Part of a small language model's weights.
Size: 10 layers, width 192, 3 heads of 32 (1 for keys and values), MLP 512 GeGLU, 4.85M parameters.
Architecture: RMSNorm before each block, rotary positions, no biases in attention or MLP.
Training: a variant of Adam for these matrices, 171M tokens.
MLP neurons of a small language model. Each row is named by its layer, matrix (down: output weights) and neuron, and shows model dimensions 48-175. Each number is 50 + 15 x the weight over its row's rms, rounded and kept within 0 to 99. A neuron's up and down rows have the sign that makes its largest values positive.
A block is one neuron, or neurons of one layer that tend to fire together. After each block is what it responds to, as a language model described it from the Wikipedia text at the highest values.

L2.down13:51 70 42 75 36 44 57 62 52 48 55 64 74 49 61 41 63 39 31 63 51 58 48 60 61 77 52 33 53 35 48 42 48 67 67 49 36 67 52 50 76 61 24 41 57 62 37 24 60 66 34 63 40 48 30 51 62 29 48 54 59 46 63 54 85 37 52 38 52 44 51 46 52 52 38 54 54 02 38 58 29 48 08 42 68 52 41 38 27 62 34 48 37 34 63 43 48 37 41 37 64 32 65 82 56 50 61 20 29 41 41 41 41 54 24 24 19 33 30 52 48 30 44 64 53 70 73 48
L2.down65:31 62 37 40 59 51 38 69 35 64 48 69 34 44 56 51 19 54 60 55 43 48 32 41 63 47 69 73 48 27 39 74 56 61 58 50 52 45 41 54 61 57 52 77 45 56 70 48 59 69 49 61 49 23 37 40 66 60 47 38 69 49 38 58 43 69 51 47 44 52 63 96 44 54 50 51 76 08 52 27 41 32 60 75 43 44 56 25 49 83 47 79 63 30 29 62 29 32 27 39 36 56 39 42 28 30 53 57 50 36 27 68 28 35 36 51 71 64 61 40 35 28 35 34 28 59 47 70
L2.down108:26 60 31 53 37 78 48 64 51 16 53 30 48 61 30 30 47 38 79 69 34 71 56 56 47 31 43 56 56 70 79 61 64 39 75 66 40 28 57 53 70 46 30 69 34 71 48 49 58 51 70 38 55 69 44 45 62 58 24 63 47 52 26 45 00 41 62 62 27 56 54 37 27 48 52 52 37 28 45 42 53 57 53 56 62 23 50 48 54 70 53 59 33 46 37 50 46 44 39 73 47 33 48 39 56 70 64 85 29 69 53 48 53 40 39 35 43 62 77 50 77 50 24 49 86 45 41 42
L2.down114:25 28 29 64 54 64 57 62 42 80 29 35 59 71 76 59 60 62 29 61 63 55 43 67 44 69 56 44 39 54 37 59 58 41 39 39 70 42 76 56 60 64 55 69 71 36 52 48 67 49 16 79 88 33 34 50 46 49 43 56 64 72 51 60 55 29 76 36 51 57 47 66 39 32 59 44 53 30 58 65 41 62 64 39 39 55 71 54 51 71 36 47 67 58 35 50 49 65 73 51 48 46 53 34 51 48 56 50 70 66 54 63 33 36 61 89 66 62 33 51 25 94 62 59 85 62 37 14
L2.down136:49 27 22 72 48 65 54 46 49 50 59 37 64 46 47 23 59 65 81 61 42 56 57 35 68 18 43 37 35 66 58 82 51 50 66 65 45 51 72 15 67 59 42 76 74 32 25 26 45 27 56 56 41 33 43 81 31 43 56 45 52 55 17 57 54 44 23 62 37 54 48 37 48 08 64 47 63 66 51 52 47 38 39 37 88 59 45 41 43 67 49 57 47 46 48 45 57 52 49 40 41 66 50 64 55 67 38 56 46 68 44 18 34 34 86 60 15 74 26 46 64 41 59 61 63 37 52 53
L2.down146:49 43 37 72 46 48 22 54 46 03 60 41 42 64 54 46 39 91 59 39 29 49 63 69 59 52 37 93 45 53 54 67 79 50 36 60 34 30 32 33 30 21 33 54 40 68 50 46 38 61 52 62 57 44 56 58 49 63 46 67 46 43 57 51 24 27 51 59 21 30 51 45 45 46 40 53 67 46 53 34 51 36 44 49 51 74 76 36 71 55 56 55 45 34 61 50 35 65 42 44 71 30 26 55 73 58 75 57 29 54 44 46 67 42 82 25 30 61 46 50 76 43 34 71 87 46 50 60
L2.down176:26 38 68 75 52 43 32 41 39 36 70 48 17 51 31 68 45 59 48 48 27 73 25 35 56 41 51 39 52 53 22 55 53 41 50 43 36 25 49 62 27 45 32 70 68 36 67 45 55 17 55 44 51 51 62 31 54 33 55 30 70 31 64 37 09 63 47 54 44 65 65 60 46 91 59 66 50 23 85 56 55 62 46 36 51 38 20 41 39 54 43 63 40 51 44 31 09 49 26 48 51 53 37 32 72 37 40 43 36 43 47 59 58 44 50 26 42 56 49 52 55 36 60 74 53 35 39 51
L2.down436:44 51 50 27 46 56 57 56 51 04 57 33 56 24 41 41 39 48 45 39 65 46 58 30 65 30 54 27 64 47 45 56 50 29 63 31 50 58 40 47 12 46 37 41 42 71 55 69 49 50 28 26 64 66 69 26 41 45 34 73 50 28 74 43 38 36 42 52 38 55 46 27 35 57 37 32 70 77 73 18 30 48 66 67 42 63 70 41 32 41 48 64 42 57 46 65 74 45 25 37 49 51 43 28 52 48 46 53 71 54 75 53 62 48 58 21 50 62 49 75 70 39 29 40 45 55 48 51
Multi-word name continuations. Second or later token of a multi-word proper name, mostly place names, such as York after New, Africa after South, Angeles after Los.

L2.down81:58 38 54 56 50 44 40 53 69 27 55 56 38 24 44 65 58 61 57 42 60 46 56 42 49 47 62 45 35 46 38 40 32 39 40 63 49 33 36 32 26 32 48 49 42 69 42 42 68 37 42 60 58 42 61 67 49 39 39 55 33 55 45 59 11 52 54 44 15 40 38 53 40 36 39 41 48 53 48 55 36 41 31 39 35 58 44 48 68 48 47 14 38 40 28 80 73 35 72 55 55 51 33 68 52 55 45 40 39 58 65 63 31 39 36 70 53 39 57 28 70 64 47 55 99 55 51 32
L2.down115:25 44 48 45 40 54 58 47 43 34 56 50 35 48 68 61 67 39 82 50 38 17 30 67 46 61 59 48 55 45 27 13 49 62 53 39 55 61 44 45 38 21 47 41 62 46 49 22 38 48 29 74 44 39 56 76 57 51 51 63 67 40 48 34 38 68 67 07 47 44 52 34 36 43 66 46 75 37 59 53 36 64 17 25 43 38 67 52 39 37 31 19 42 30 60 40 46 63 59 43 41 36 46 39 57 48 55 45 76 66 57 58 24 36 33 41 65 55 14 52 54 62 32 52 74 46 32 55
L2.down139:44 43 59 62 27 38 39 65 48 60 62 57 33 60 40 54 65 61 50 29 46 35 68 46 48 27 76 43 59 56 37 37 20 37 49 59 72 28 49 65 77 45 43 52 22 68 38 32 38 38 39 48 50 55 50 63 48 36 46 47 56 43 53 56 30 63 63 49 33 25 45 57 36 60 49 55 63 59 58 65 10 41 58 41 40 51 40 59 81 43 74 31 65 09 48 65 42 51 47 48 57 60 58 53 49 52 37 45 65 49 53 69 28 47 71 40 49 42 21 58 60 63 38 61 99 52 81 84
L2.down172:23 37 54 41 37 31 52 57 35 52 78 30 72 47 31 63 54 77 51 42 39 46 65 41 74 53 45 77 52 44 30 52 46 47 49 34 40 52 58 42 32 21 34 41 76 46 59 46 46 44 61 35 50 53 61 36 64 61 39 59 51 35 44 54 00 48 43 48 20 42 49 53 25 67 57 48 70 57 49 37 25 41 47 60 70 37 33 38 58 44 45 19 55 45 44 83 50 41 45 38 52 57 37 55 44 39 65 60 21 48 46 70 59 50 60 36 67 56 55 62 72 57 25 56 99 49 28 30
L2.down251:49 52 50 30 26 29 45 42 54 23 54 49 22 61 30 57 51 55 44 54 43 37 74 37 62 41 69 50 32 56 44 51 72 38 75 13 20 19 63 50 44 67 73 31 63 38 42 44 57 57 35 61 68 52 69 61 50 33 65 41 37 68 66 62 15 73 49 51 58 37 40 66 36 26 39 66 45 60 60 45 56 54 42 46 58 44 77 46 40 35 74 34 47 72 36 66 56 49 58 48 57 62 59 47 63 39 52 71 40 29 56 59 30 59 54 82 46 67 46 59 51 32 55 92 99 70 55 51
L2.down270:22 18 63 39 48 58 56 37 64 43 53 25 58 46 51 64 47 47 46 48 54 59 49 33 54 57 39 34 46 43 15 19 33 34 72 47 65 61 23 45 27 53 49 40 43 51 44 75 43 29 50 18 46 55 63 61 47 58 65 43 54 36 24 36 10 51 67 40 53 28 87 14 55 60 59 34 40 51 62 22 46 65 55 48 52 42 46 78 58 50 63 53 31 48 66 48 54 70 54 65 60 48 48 37 52 68 43 54 43 55 82 22 52 48 49 25 54 49 58 72 54 45 48 38 67 64 62 47
L2.down448:54 48 63 11 43 20 36 51 67 50 71 28 40 50 32 66 45 36 56 14 26 63 48 59 56 61 70 34 51 73 48 43 33 53 42 31 43 43 46 44 55 40 68 46 55 41 69 49 61 24 59 64 66 43 54 55 68 59 38 58 46 56 65 64 01 61 66 58 39 65 34 61 32 52 16 63 18 41 43 51 35 90 45 50 22 29 56 65 61 35 61 14 38 52 53 82 52 67 50 61 73 30 50 50 50 54 58 60 56 19 59 50 40 53 36 71 48 22 65 68 35 27 16 65 99 50 51 54
L2.down474:23 32 55 20 40 47 54 40 66 45 68 31 50 37 48 66 61 58 35 43 43 39 43 70 50 61 61 44 57 21 71 24 27 64 07 40 31 29 36 75 48 63 43 64 55 29 66 34 35 75 78 47 58 57 59 52 52 52 67 45 46 43 55 58 00 38 36 35 55 38 44 49 34 55 39 30 68 60 34 70 55 46 38 28 46 37 59 53 52 56 78 00 49 37 44 87 25 64 51 37 64 35 48 51 48 51 42 48 54 58 54 53 55 42 61 49 72 43 52 49 51 46 62 91 99 64 64 49
Clause-introducing conjunctions. Subordinating conjunctions, relative pronouns and prepositions that open a new clause in narrative prose, such as while, after, when, who, that, often after a comma or full stop.

L3.down9:45 43 44 52 51 76 35 43 43 62 30 65 37 82 50 62 57 10 45 53 50 37 60 20 64 62 31 64 34 59 44 39 69 55 67 64 70 59 53 52 35 43 49 35 52 48 58 41 46 27 29 23 64 52 35 50 26 43 41 40 74 88 61 36 48 42 60 40 70 37 63 44 34 49 28 48 26 48 39 49 24 37 58 77 42 32 41 66 52 64 55 68 57 41 59 58 11 79 39 62 65 41 48 34 62 70 44 73 69 24 57 38 32 43 46 25 46 54 53 22 78 49 53 45 50 53 61 38
L3.down51:46 50 41 53 25 91 51 77 50 54 67 35 52 66 49 64 40 40 45 42 30 57 37 66 86 47 65 54 68 47 58 66 63 51 77 39 34 32 50 45 51 46 67 55 78 31 32 54 58 64 19 65 59 48 31 61 52 50 28 56 47 42 79 66 28 29 34 62 74 66 50 58 61 52 54 54 29 49 49 62 62 53 28 54 62 51 64 53 31 37 76 24 64 35 64 46 49 66 63 39 54 58 72 50 71 62 27 70 53 42 59 48 57 79 62 43 33 64 59 53 50 34 55 51 52 44 34 51
L3.down64:41 38 43 53 93 76 60 66 55 49 31 32 54 57 42 57 35 42 51 68 37 68 67 50 50 41 52 47 46 41 45 59 57 50 58 59 42 22 49 63 36 53 75 57 55 29 38 38 57 41 20 58 68 58 50 39 50 30 49 38 40 45 54 51 27 53 79 86 60 26 65 57 18 44 74 60 28 42 23 81 60 44 45 53 29 57 44 70 55 40 34 65 40 45 83 51 35 47 57 48 37 18 48 65 70 41 37 60 55 59 59 26 33 45 44 34 60 58 52 43 53 71 81 57 54 52 43 55
L3.down70:36 27 72 98 28 53 23 58 51 29 39 53 42 56 80 36 47 57 52 57 40 51 45 73 47 43 58 51 58 41 13 46 46 59 37 64 51 39 67 38 41 51 39 44 36 62 46 40 74 54 29 71 31 49 55 52 48 39 69 40 40 66 35 57 40 35 39 44 43 34 63 35 54 23 71 37 68 54 33 54 82 61 43 49 57 54 56 52 31 62 64 19 41 40 56 45 38 71 54 70 53 42 60 63 34 53 52 57 69 40 26 40 38 67 59 66 50 36 17 60 38 45 55 47 74 48 43 37
L3.down341:29 28 69 45 46 56 28 33 34 59 59 39 43 68 81 60 21 59 42 57 68 80 47 72 37 60 37 38 41 69 57 17 34 75 73 52 41 57 53 46 46 72 57 54 51 76 43 49 55 62 48 39 15 53 59 39 65 49 54 31 43 28 25 56 44 43 64 49 67 54 68 52 46 72 34 68 52 59 48 39 74 31 62 36 50 50 28 36 66 55 40 84 88 58 45 38 42 41 49 18 68 60 51 61 77 49 47 24 33 77 29 42 34 36 70 47 45 60 50 56 72 39 35 58 17 68 52 68
L3.down382:70 42 70 52 33 56 61 47 49 49 46 51 48 72 74 60 65 51 37 61 31 59 45 73 60 40 35 25 43 24 56 47 33 48 46 72 51 39 33 43 55 33 36 70 31 64 47 64 63 26 39 58 59 33 17 49 33 46 09 55 49 43 49 31 43 38 44 51 42 25 47 43 41 34 45 41 50 46 57 44 65 35 64 19 65 38 45 43 58 40 46 46 55 45 30 38 61 49 68 56 31 60 31 55 67 49 59 66 85 63 36 47 32 59 49 91 52 50 64 78 73 59 42 45 48 20 30 22
L3.down461:62 45 62 45 51 61 45 62 28 63 43 32 44 52 69 52 98 63 54 54 35 69 56 53 27 40 34 31 73 46 44 60 11 31 61 60 80 53 47 61 78 26 52 56 51 59 55 49 59 64 39 53 40 56 32 60 55 47 48 40 56 58 55 61 22 63 68 62 33 62 53 68 43 43 59 28 40 45 42 69 92 55 39 64 44 48 47 61 59 48 26 31 95 43 56 55 42 34 74 62 58 35 58 32 55 67 53 54 62 29 58 48 18 60 47 60 23 62 38 37 65 53 51 46 80 82 31 46
L3.down470:25 38 32 69 51 95 40 73 41 44 30 32 44 66 71 45 64 45 45 55 33 59 48 45 41 38 54 58 62 41 22 65 40 55 57 52 36 26 45 47 50 41 50 63 66 62 23 60 62 55 23 61 28 43 37 61 43 50 50 18 44 66 45 61 22 35 43 63 45 27 27 65 34 23 62 32 66 37 27 54 60 70 67 46 54 55 60 54 38 60 35 51 50 47 59 44 21 47 63 37 36 51 57 49 68 47 47 42 47 45 37 58 31 65 72 58 62 50 19 34 73 44 59 48 44 63 43 29
Place-name endings. Tokens that complete a US state or city name, often in tables or after commas, such as Indiana, Kentucky, Edin-burgh, plus stray word-final pieces like -in and -oir.

L3.down215:51 51 51 73 49 73 43 59 69 39 54 49 29 51 39 52 64 60 40 65 43 42 61 54 49 73 41 35 57 56 72 51 55 61 51 63 51 61 74 50 65 60 66 47 66 54 15 26 54 70 58 36 51 49 61 51 47 34 42 22 48 76 19 41 47 76 39 63 46 87 63 38 66 62 66 76 66 61 40 52 46 47 28 47 51 52 29 42 49 62 26 40 39 36 34 42 58 74 35 46 47 56 23 33 36 71 47 32 62 70 38 66 74 48 53 39 55 44 58 56 33 70 44 56 16 33 40 49
L3.down318:40 72 43 63 65 47 51 56 73 46 67 40 54 69 20 60 49 42 66 33 62 62 12 72 48 44 67 42 48 51 49 41 41 66 11 33 29 38 52 53 82 23 44 48 50 58 56 47 53 26 72 63 39 68 60 57 38 51 61 59 19 58 35 51 56 55 37 69 42 42 46 68 64 45 49 51 49 41 56 35 79 44 56 49 72 52 72 40 37 48 70 43 56 44 32 40 79 45 57 65 36 46 35 52 45 26 35 37 17 77 40 63 57 63 49 53 59 62 41 70 59 31 67 44 37 50 74 68
L3.down374:54 37 54 80 48 75 65 61 33 52 76 49 35 21 36 40 41 34 38 48 36 66 59 46 67 39 77 48 71 29 46 62 51 70 30 55 69 21 46 50 37 39 35 57 52 44 49 40 37 63 25 65 65 43 45 45 47 54 56 43 56 31 17 65 19 49 50 62 28 71 44 71 28 58 61 61 54 65 56 44 31 64 46 52 55 43 47 41 46 66 62 65 63 57 53 51 51 40 37 55 58 48 32 31 58 81 73 63 56 60 53 37 56 22 90 22 59 47 22 47 82 59 65 75 33 62 58 34
L3.down442:52 41 53 46 65 62 41 46 52 29 34 17 42 39 51 13 57 77 46 42 58 37 31 44 41 37 67 56 31 56 51 60 36 57 36 38 69 31 59 42 59 48 73 24 67 62 55 65 53 38 60 54 48 57 24 34 49 62 47 55 55 61 44 61 52 43 83 66 53 33 49 48 71 35 32 58 56 28 75 47 49 42 53 45 51 57 49 50 61 43 63 13 52 54 52 82 30 43 53 35 41 41 41 79 48 42 32 47 51 62 58 57 60 23 72 39 67 48 30 38 51 66 60 49 92 59 24 24
L3.down444:43 31 59 50 41 59 45 35 43 55 63 78 62 59 25 47 61 43 68 48 72 57 73 86 27 24 28 53 67 42 38 31 30 71 44 63 52 48 65 52 63 69 58 49 37 32 65 31 68 53 49 54 22 80 39 54 53 57 57 50 91 40 17 33 53 34 50 38 48 46 33 40 40 42 32 56 44 73 69 61 58 63 67 31 24 78 83 62 30 46 59 42 45 64 84 50 41 31 55 29 36 70 32 58 36 37 72 44 56 50 77 36 69 60 46 28 43 40 32 57 61 60 26 45 51 48 49 50
L3.down477:53 38 22 72 42 45 68 59 32 56 59 59 52 69 55 54 46 62 39 58 33 84 62 88 35 40 54 62 42 45 63 64 36 59 39 30 35 15 62 67 82 76 66 51 54 57 56 45 43 53 38 38 45 68 46 45 47 44 45 56 72 48 25 61 59 52 25 39 57 26 37 46 56 75 41 25 45 44 50 51 55 29 58 37 55 59 51 62 33 47 54 65 38 61 43 41 33 77 42 49 66 30 77 30 56 62 63 50 48 63 76 53 68 57 54 12 58 52 40 65 61 56 74 78 22 52 33 33
L3.down492:43 36 61 18 64 47 49 53 70 43 54 36 54 71 48 33 66 85 36 69 47 54 36 37 66 63 56 53 48 68 57 78 56 51 67 65 67 46 62 79 47 34 52 71 60 55 40 27 55 66 68 52 64 20 57 76 48 41 60 27 41 39 66 72 73 16 66 67 65 32 66 62 68 38 36 54 23 42 55 50 63 35 36 54 28 28 69 60 63 24 48 31 23 33 56 57 62 61 54 62 62 37 71 39 51 76 64 57 64 57 66 54 57 73 76 36 33 52 41 51 51 49 57 58 47 60 34 58
L3.down498:28 53 53 30 61 50 31 64 47 50 48 53 43 57 38 43 41 68 49 58 41 40 60 56 36 60 71 57 63 25 74 60 29 53 21 43 41 41 55 59 58 58 44 48 61 42 52 45 59 41 40 36 66 68 54 28 53 26 80 33 59 35 59 88 19 42 40 88 58 33 20 43 34 82 49 72 57 45 39 53 27 55 70 31 58 66 68 33 48 46 40 52 37 26 70 34 39 55 44 48 51 29 50 26 29 54 21 45 49 64 39 66 68 42 50 55 68 67 43 58 53 51 50 41 11 36 49 78
Second piece after initial letter. Word pieces directly following a lone initial-letter token, mostly in proper names, such as T-orm-ey, N-adel, Q-ant-as; rarely whole words like after.

L5.down28:46 45 82 78 70 49 74 57 26 66 34 54 51 78 55 52 76 31 49 68 60 19 20 47 41 53 67 62 61 24 44 35 46 28 53 11 74 42 58 60 46 41 40 38 54 59 53 41 72 57 59 58 73 40 50 46 63 52 58 29 41 54 61 49 48 54 52 75 41 67 60 37 62 37 59 26 29 39 71 67 29 69 91 55 36 20 48 40 37 31 49 43 78 61 63 27 37 61 60 62 43 12 63 51 50 57 68 38 55 48 66 41 47 68 40 17 52 37 54 43 72 53 54 32 35 68 24 46
Mid-word continuation pieces. Second or inner fragments of words split into several tokens, often after a short start like r, D or Br (ridgeline, Bridget, Draught, Passing, Donegal), across varied text and tables.

L5.down235:41 57 42 58 37 67 43 47 60 54 37 31 45 23 45 56 61 13 53 39 59 65 75 60 48 49 61 55 49 61 42 75 70 55 61 75 26 00 63 39 43 53 83 47 39 45 22 60 54 43 42 36 50 45 65 43 56 34 49 55 64 36 45 33 60 27 56 47 39 46 17 43 47 15 50 54 56 41 60 50 53 65 56 59 79 52 48 55 48 39 54 35 66 47 48 70 47 52 49 57 73 53 36 73 83 54 28 20 34 51 45 47 18 37 68 64 34 52 40 52 75 55 48 55 67 34 56 49
Proper-name pieces in lists. Place names and mid-word pieces of personal or place names in tables, lists and credits, such as London, Paris, "ull" in Chishull.

L2.down70:24 82 65 37 56 54 18 39 64 76 66 63 53 49 77 65 76 61 74 41 65 59 31 39 73 62 58 67 51 54 55 54 66 63 63 23 62 85 60 63 44 54 66 58 51 50 48 19 65 13 69 41 31 36 62 29 40 52 23 49 66 56 39 39 40 63 43 62 31 37 45 75 61 27 57 64 46 29 74 66 55 59 51 37 65 68 32 64 63 33 49 31 55 71 53 61 54 40 25 67 68 53 60 70 48 77 65 38 57 58 42 53 39 27 43 49 51 59 61 54 63 34 58 28 18 56 46 48
L2.down96:41 78 46 83 58 60 60 76 71 51 44 36 37 42 51 49 34 44 67 65 54 29 60 48 24 63 44 58 93 54 45 12 36 31 56 28 54 43 39 68 69 50 65 57 58 59 61 46 51 66 31 46 64 72 35 44 71 52 57 28 55 57 43 67 30 47 48 30 25 62 66 57 48 81 70 49 77 19 71 60 34 23 31 50 69 43 63 57 66 45 55 50 54 44 50 57 37 43 43 41 53 69 58 39 50 63 54 54 49 39 42 61 74 58 27 41 50 44 74 55 29 73 27 19 53 41 31 66
L2.down207:51 65 57 68 57 64 59 25 49 49 54 53 71 75 49 65 28 75 28 62 50 50 66 39 81 37 46 58 59 66 34 40 52 99 73 55 66 73 31 45 45 36 21 60 33 49 82 50 54 54 45 47 73 24 39 24 30 68 59 43 57 58 50 53 30 63 63 68 34 31 43 68 52 51 56 42 80 83 69 16 80 44 39 50 59 35 45 65 42 51 41 61 69 56 54 54 25 29 48 46 54 56 19 46 36 39 73 51 28 55 72 52 49 52 48 36 64 64 41 48 37 69 35 59 40 61 35 54
L2.down213:55 63 17 62 61 52 67 47 29 58 48 71 47 81 16 25 84 57 37 58 26 47 62 68 33 43 35 40 68 37 49 72 46 39 62 39 37 83 37 71 45 48 36 54 50 00 58 45 55 43 48 65 53 68 52 48 45 65 69 73 59 69 65 57 14 78 16 19 42 29 58 43 34 53 41 70 52 42 44 34 39 49 14 66 34 47 52 57 20 43 61 25 49 68 75 61 52 53 67 22 70 60 54 69 64 41 48 20 60 49 54 39 42 55 52 52 33 60 27 59 54 58 47 54 52 51 47 80
L2.down285:53 50 46 51 62 49 34 35 48 43 44 28 57 33 61 31 68 66 77 44 49 57 50 58 71 74 42 44 54 76 79 66 50 61 27 34 46 54 30 37 45 21 41 57 31 55 50 70 68 57 59 35 44 43 47 52 77 40 49 48 74 37 67 59 19 66 48 65 22 75 57 72 42 83 49 29 45 61 58 45 51 51 50 65 39 34 75 52 68 56 45 30 30 42 43 82 38 43 50 66 62 43 85 46 54 65 52 62 46 65 72 60 25 52 47 75 82 41 67 51 63 52 39 66 92 64 39 49
L2.down329:58 50 60 61 41 25 32 53 20 24 38 63 46 53 81 52 37 54 58 44 63 51 73 43 12 34 50 53 61 75 45 60 52 34 45 51 39 54 59 39 30 41 52 28 65 48 52 60 46 21 48 39 43 47 79 53 45 34 56 58 36 39 51 80 34 44 80 42 35 32 49 50 62 58 62 52 62 79 30 78 47 50 60 50 71 58 80 53 44 55 67 78 49 17 64 58 60 51 56 49 20 24 52 57 37 81 33 48 66 69 41 37 64 63 14 69 53 35 46 55 73 50 73 22 58 35 19 64
L2.down342:27 44 67 45 60 50 50 59 26 38 59 64 56 43 58 75 62 55 46 68 27 60 56 53 56 43 63 68 65 35 42 61 54 60 38 41 51 56 48 61 53 16 14 62 46 46 74 36 67 60 31 38 76 46 37 42 59 46 71 50 59 32 68 46 52 65 47 43 54 61 76 72 72 65 60 52 27 32 66 56 47 45 34 42 47 29 57 41 54 63 40 32 37 75 49 60 41 38 17 65 65 60 45 51 36 56 63 57 34 55 43 76 44 27 38 33 47 40 43 48 42 49 45 62 62 50 62 11
L2.down377:62 38 33 21 80 14 53 37 64 48 67 57 59 33 60 34 76 69 70 40 60 62 72 32 43 55 49 47 27 47 81 64 54 50 74 40 38 63 38 41 55 58 43 38 48 57 28 57 49 53 62 27 58 26 45 51 46 29 37 59 37 42 37 57 45 60 57 35 47 33 54 41 46 64 47 54 14 46 40 55 59 29 47 56 81 51 27 20 53 31 75 69 32 47 44 51 65 47 43 56 37 87 78 72 64 52 54 36 62 47 35 33 57 55 66 42 60 23 49 35 18 24 27 29 60 56 57 45
Word-completing suffix pieces. Final subword piece that completes a word split into tokens, such as hand-le, sculpt-or, whe-el, powerpl-ant, often followed by a comma or preposition.

L3.down45:59 47 58 45 59 52 46 56 47 43 39 30 25 45 56 54 58 32 29 43 29 60 59 51 53 48 59 33 33 40 19 53 56 66 79 54 54 55 31 76 28 54 27 84 42 55 31 33 72 43 28 69 53 60 65 57 60 52 28 57 68 31 60 41 64 91 28 59 55 49 57 62 60 94 65 52 45 31 43 63 54 55 00 48 33 74 49 40 42 43 47 13 44 38 51 34 42 63 69 71 66 71 74 80 37 45 41 42 46 58 45 53 62 57 67 58 59 72 43 79 60 43 52 33 45 60 37 45
L3.down96:09 44 59 88 41 38 44 67 62 30 73 42 38 42 62 33 59 33 49 52 62 63 56 24 57 57 48 74 51 22 85 42 49 43 23 53 64 23 45 53 59 55 46 33 58 45 39 47 39 89 46 63 37 57 52 43 63 46 47 40 53 48 60 53 67 55 42 65 65 36 38 37 25 38 68 63 51 44 32 45 71 27 46 41 56 61 64 62 57 41 49 31 43 46 56 62 19 51 40 57 52 59 41 17 48 19 35 67 48 37 25 31 42 56 49 34 41 44 43 51 57 63 66 47 50 50 67 60
L3.down107:47 53 37 75 69 39 44 57 53 48 55 11 39 55 35 32 53 36 45 58 54 55 54 66 61 54 38 22 50 50 60 37 55 37 56 43 45 47 55 58 58 37 43 59 52 46 64 44 65 60 61 82 72 47 53 50 69 30 29 39 53 33 46 56 63 29 66 80 43 30 28 58 37 17 45 66 88 53 40 61 67 65 38 39 53 49 49 74 38 40 53 13 53 59 44 52 60 45 74 48 50 50 51 43 39 75 46 39 60 66 38 29 44 37 73 30 50 81 78 44 57 42 56 51 80 52 63 37
L3.down131:67 32 72 50 45 77 68 99 56 36 47 35 49 59 56 42 47 66 49 53 59 36 44 34 51 29 35 51 57 48 42 55 64 64 49 51 49 48 71 58 46 52 48 53 83 37 61 38 64 68 47 75 69 31 31 28 58 70 46 25 42 42 58 68 30 45 63 60 45 49 47 53 20 13 45 41 35 45 41 62 55 58 36 61 51 62 48 63 39 25 55 29 57 52 49 24 30 63 54 62 64 67 30 66 28 61 43 64 68 52 41 55 82 65 76 41 57 46 48 79 26 50 42 33 69 57 67 59
L3.down156:41 38 56 56 14 58 54 17 18 39 42 36 43 36 50 61 38 53 48 95 36 55 67 57 40 33 36 33 62 61 57 36 53 62 64 50 66 57 51 29 70 65 69 55 50 32 42 39 27 42 45 62 52 19 67 55 26 52 55 37 30 41 48 75 54 55 65 19 61 56 46 52 38 63 64 61 38 46 52 56 65 53 71 51 65 36 70 33 56 65 26 54 56 25 67 33 83 63 60 39 53 57 52 24 34 33 58 79 42 59 42 56 48 50 09 52 49 36 34 50 32 87 29 43 55 46 76 76
L3.down311:58 46 43 70 65 67 42 45 40 47 56 48 42 47 44 39 45 39 77 37 75 64 51 49 64 40 14 37 59 46 34 41 56 32 72 72 71 43 65 36 70 44 58 31 39 46 78 34 56 49 36 53 32 30 42 38 63 59 63 43 56 65 32 74 34 52 37 26 69 40 71 25 39 13 52 51 59 62 40 71 75 57 61 73 41 59 35 72 37 43 56 43 67 39 51 27 53 57 70 48 45 31 45 44 30 67 35 36 57 57 67 36 44 53 46 44 56 25 37 64 47 45 56 67 77 55 54 39
L3.down340:51 39 52 46 39 65 56 64 59 46 35 63 40 13 30 71 84 28 36 53 44 61 38 54 69 42 62 43 74 42 40 33 46 37 59 65 59 50 54 65 35 27 52 48 43 59 71 73 76 46 52 85 72 50 48 23 51 58 74 47 50 29 33 62 48 94 79 35 49 42 49 43 50 93 62 51 25 42 61 69 48 50 49 76 19 31 65 72 42 30 68 76 25 59 43 51 56 51 31 52 50 51 67 63 49 53 56 51 18 58 21 42 32 49 52 40 40 57 55 56 68 54 49 42 58 29 64 62
L3.down375:53 58 50 54 51 52 45 44 43 39 29 48 88 71 49 65 66 37 40 27 41 57 66 47 19 38 50 65 48 73 61 41 61 55 27 53 38 39 33 51 50 58 60 25 68 47 36 69 30 73 08 47 52 55 55 44 66 56 57 49 36 66 65 65 27 44 57 88 36 45 29 48 61 46 16 37 32 45 49 48 64 30 49 67 47 68 51 39 60 45 67 21 47 48 50 37 51 31 57 45 31 64 63 46 40 59 63 32 23 23 84 60 61 17 46 42 67 30 30 49 49 62 33 59 58 29 73 55
Mid-word fragments in names. Second or later subword pieces inside proper names and rare words split after a short consonant-cluster start, e.g. Pl-an, St-yl-us, Br-id-get, Par-ma.

L5.down494:45 64 61 48 41 57 52 58 77 60 51 42 59 41 58 39 40 44 41 47 78 37 54 36 34 18 51 77 28 57 27 61 58 40 44 49 55 44 46 31 56 52 36 47 39 84 42 65 32 67 69 30 41 37 49 47 63 72 70 77 60 40 57 41 54 69 52 67 74 34 24 41 51 48 57 41 62 54 44 46 52 56 39 30 37 55 48 36 65 65 74 60 18 37 55 53 43 61 73 60 22 47 54 36 43 56 61 30 48 58 48 60 70 47 35 59 38 64 23 61 19 21 17 28 40 51 52 53
Mid-word continuation pieces. Second or later word-pieces completing a word split after its first letters, like H|iber|nian, Pek|al|ongan, Sardin|ia, n|et, k|id|ney, plus States after United.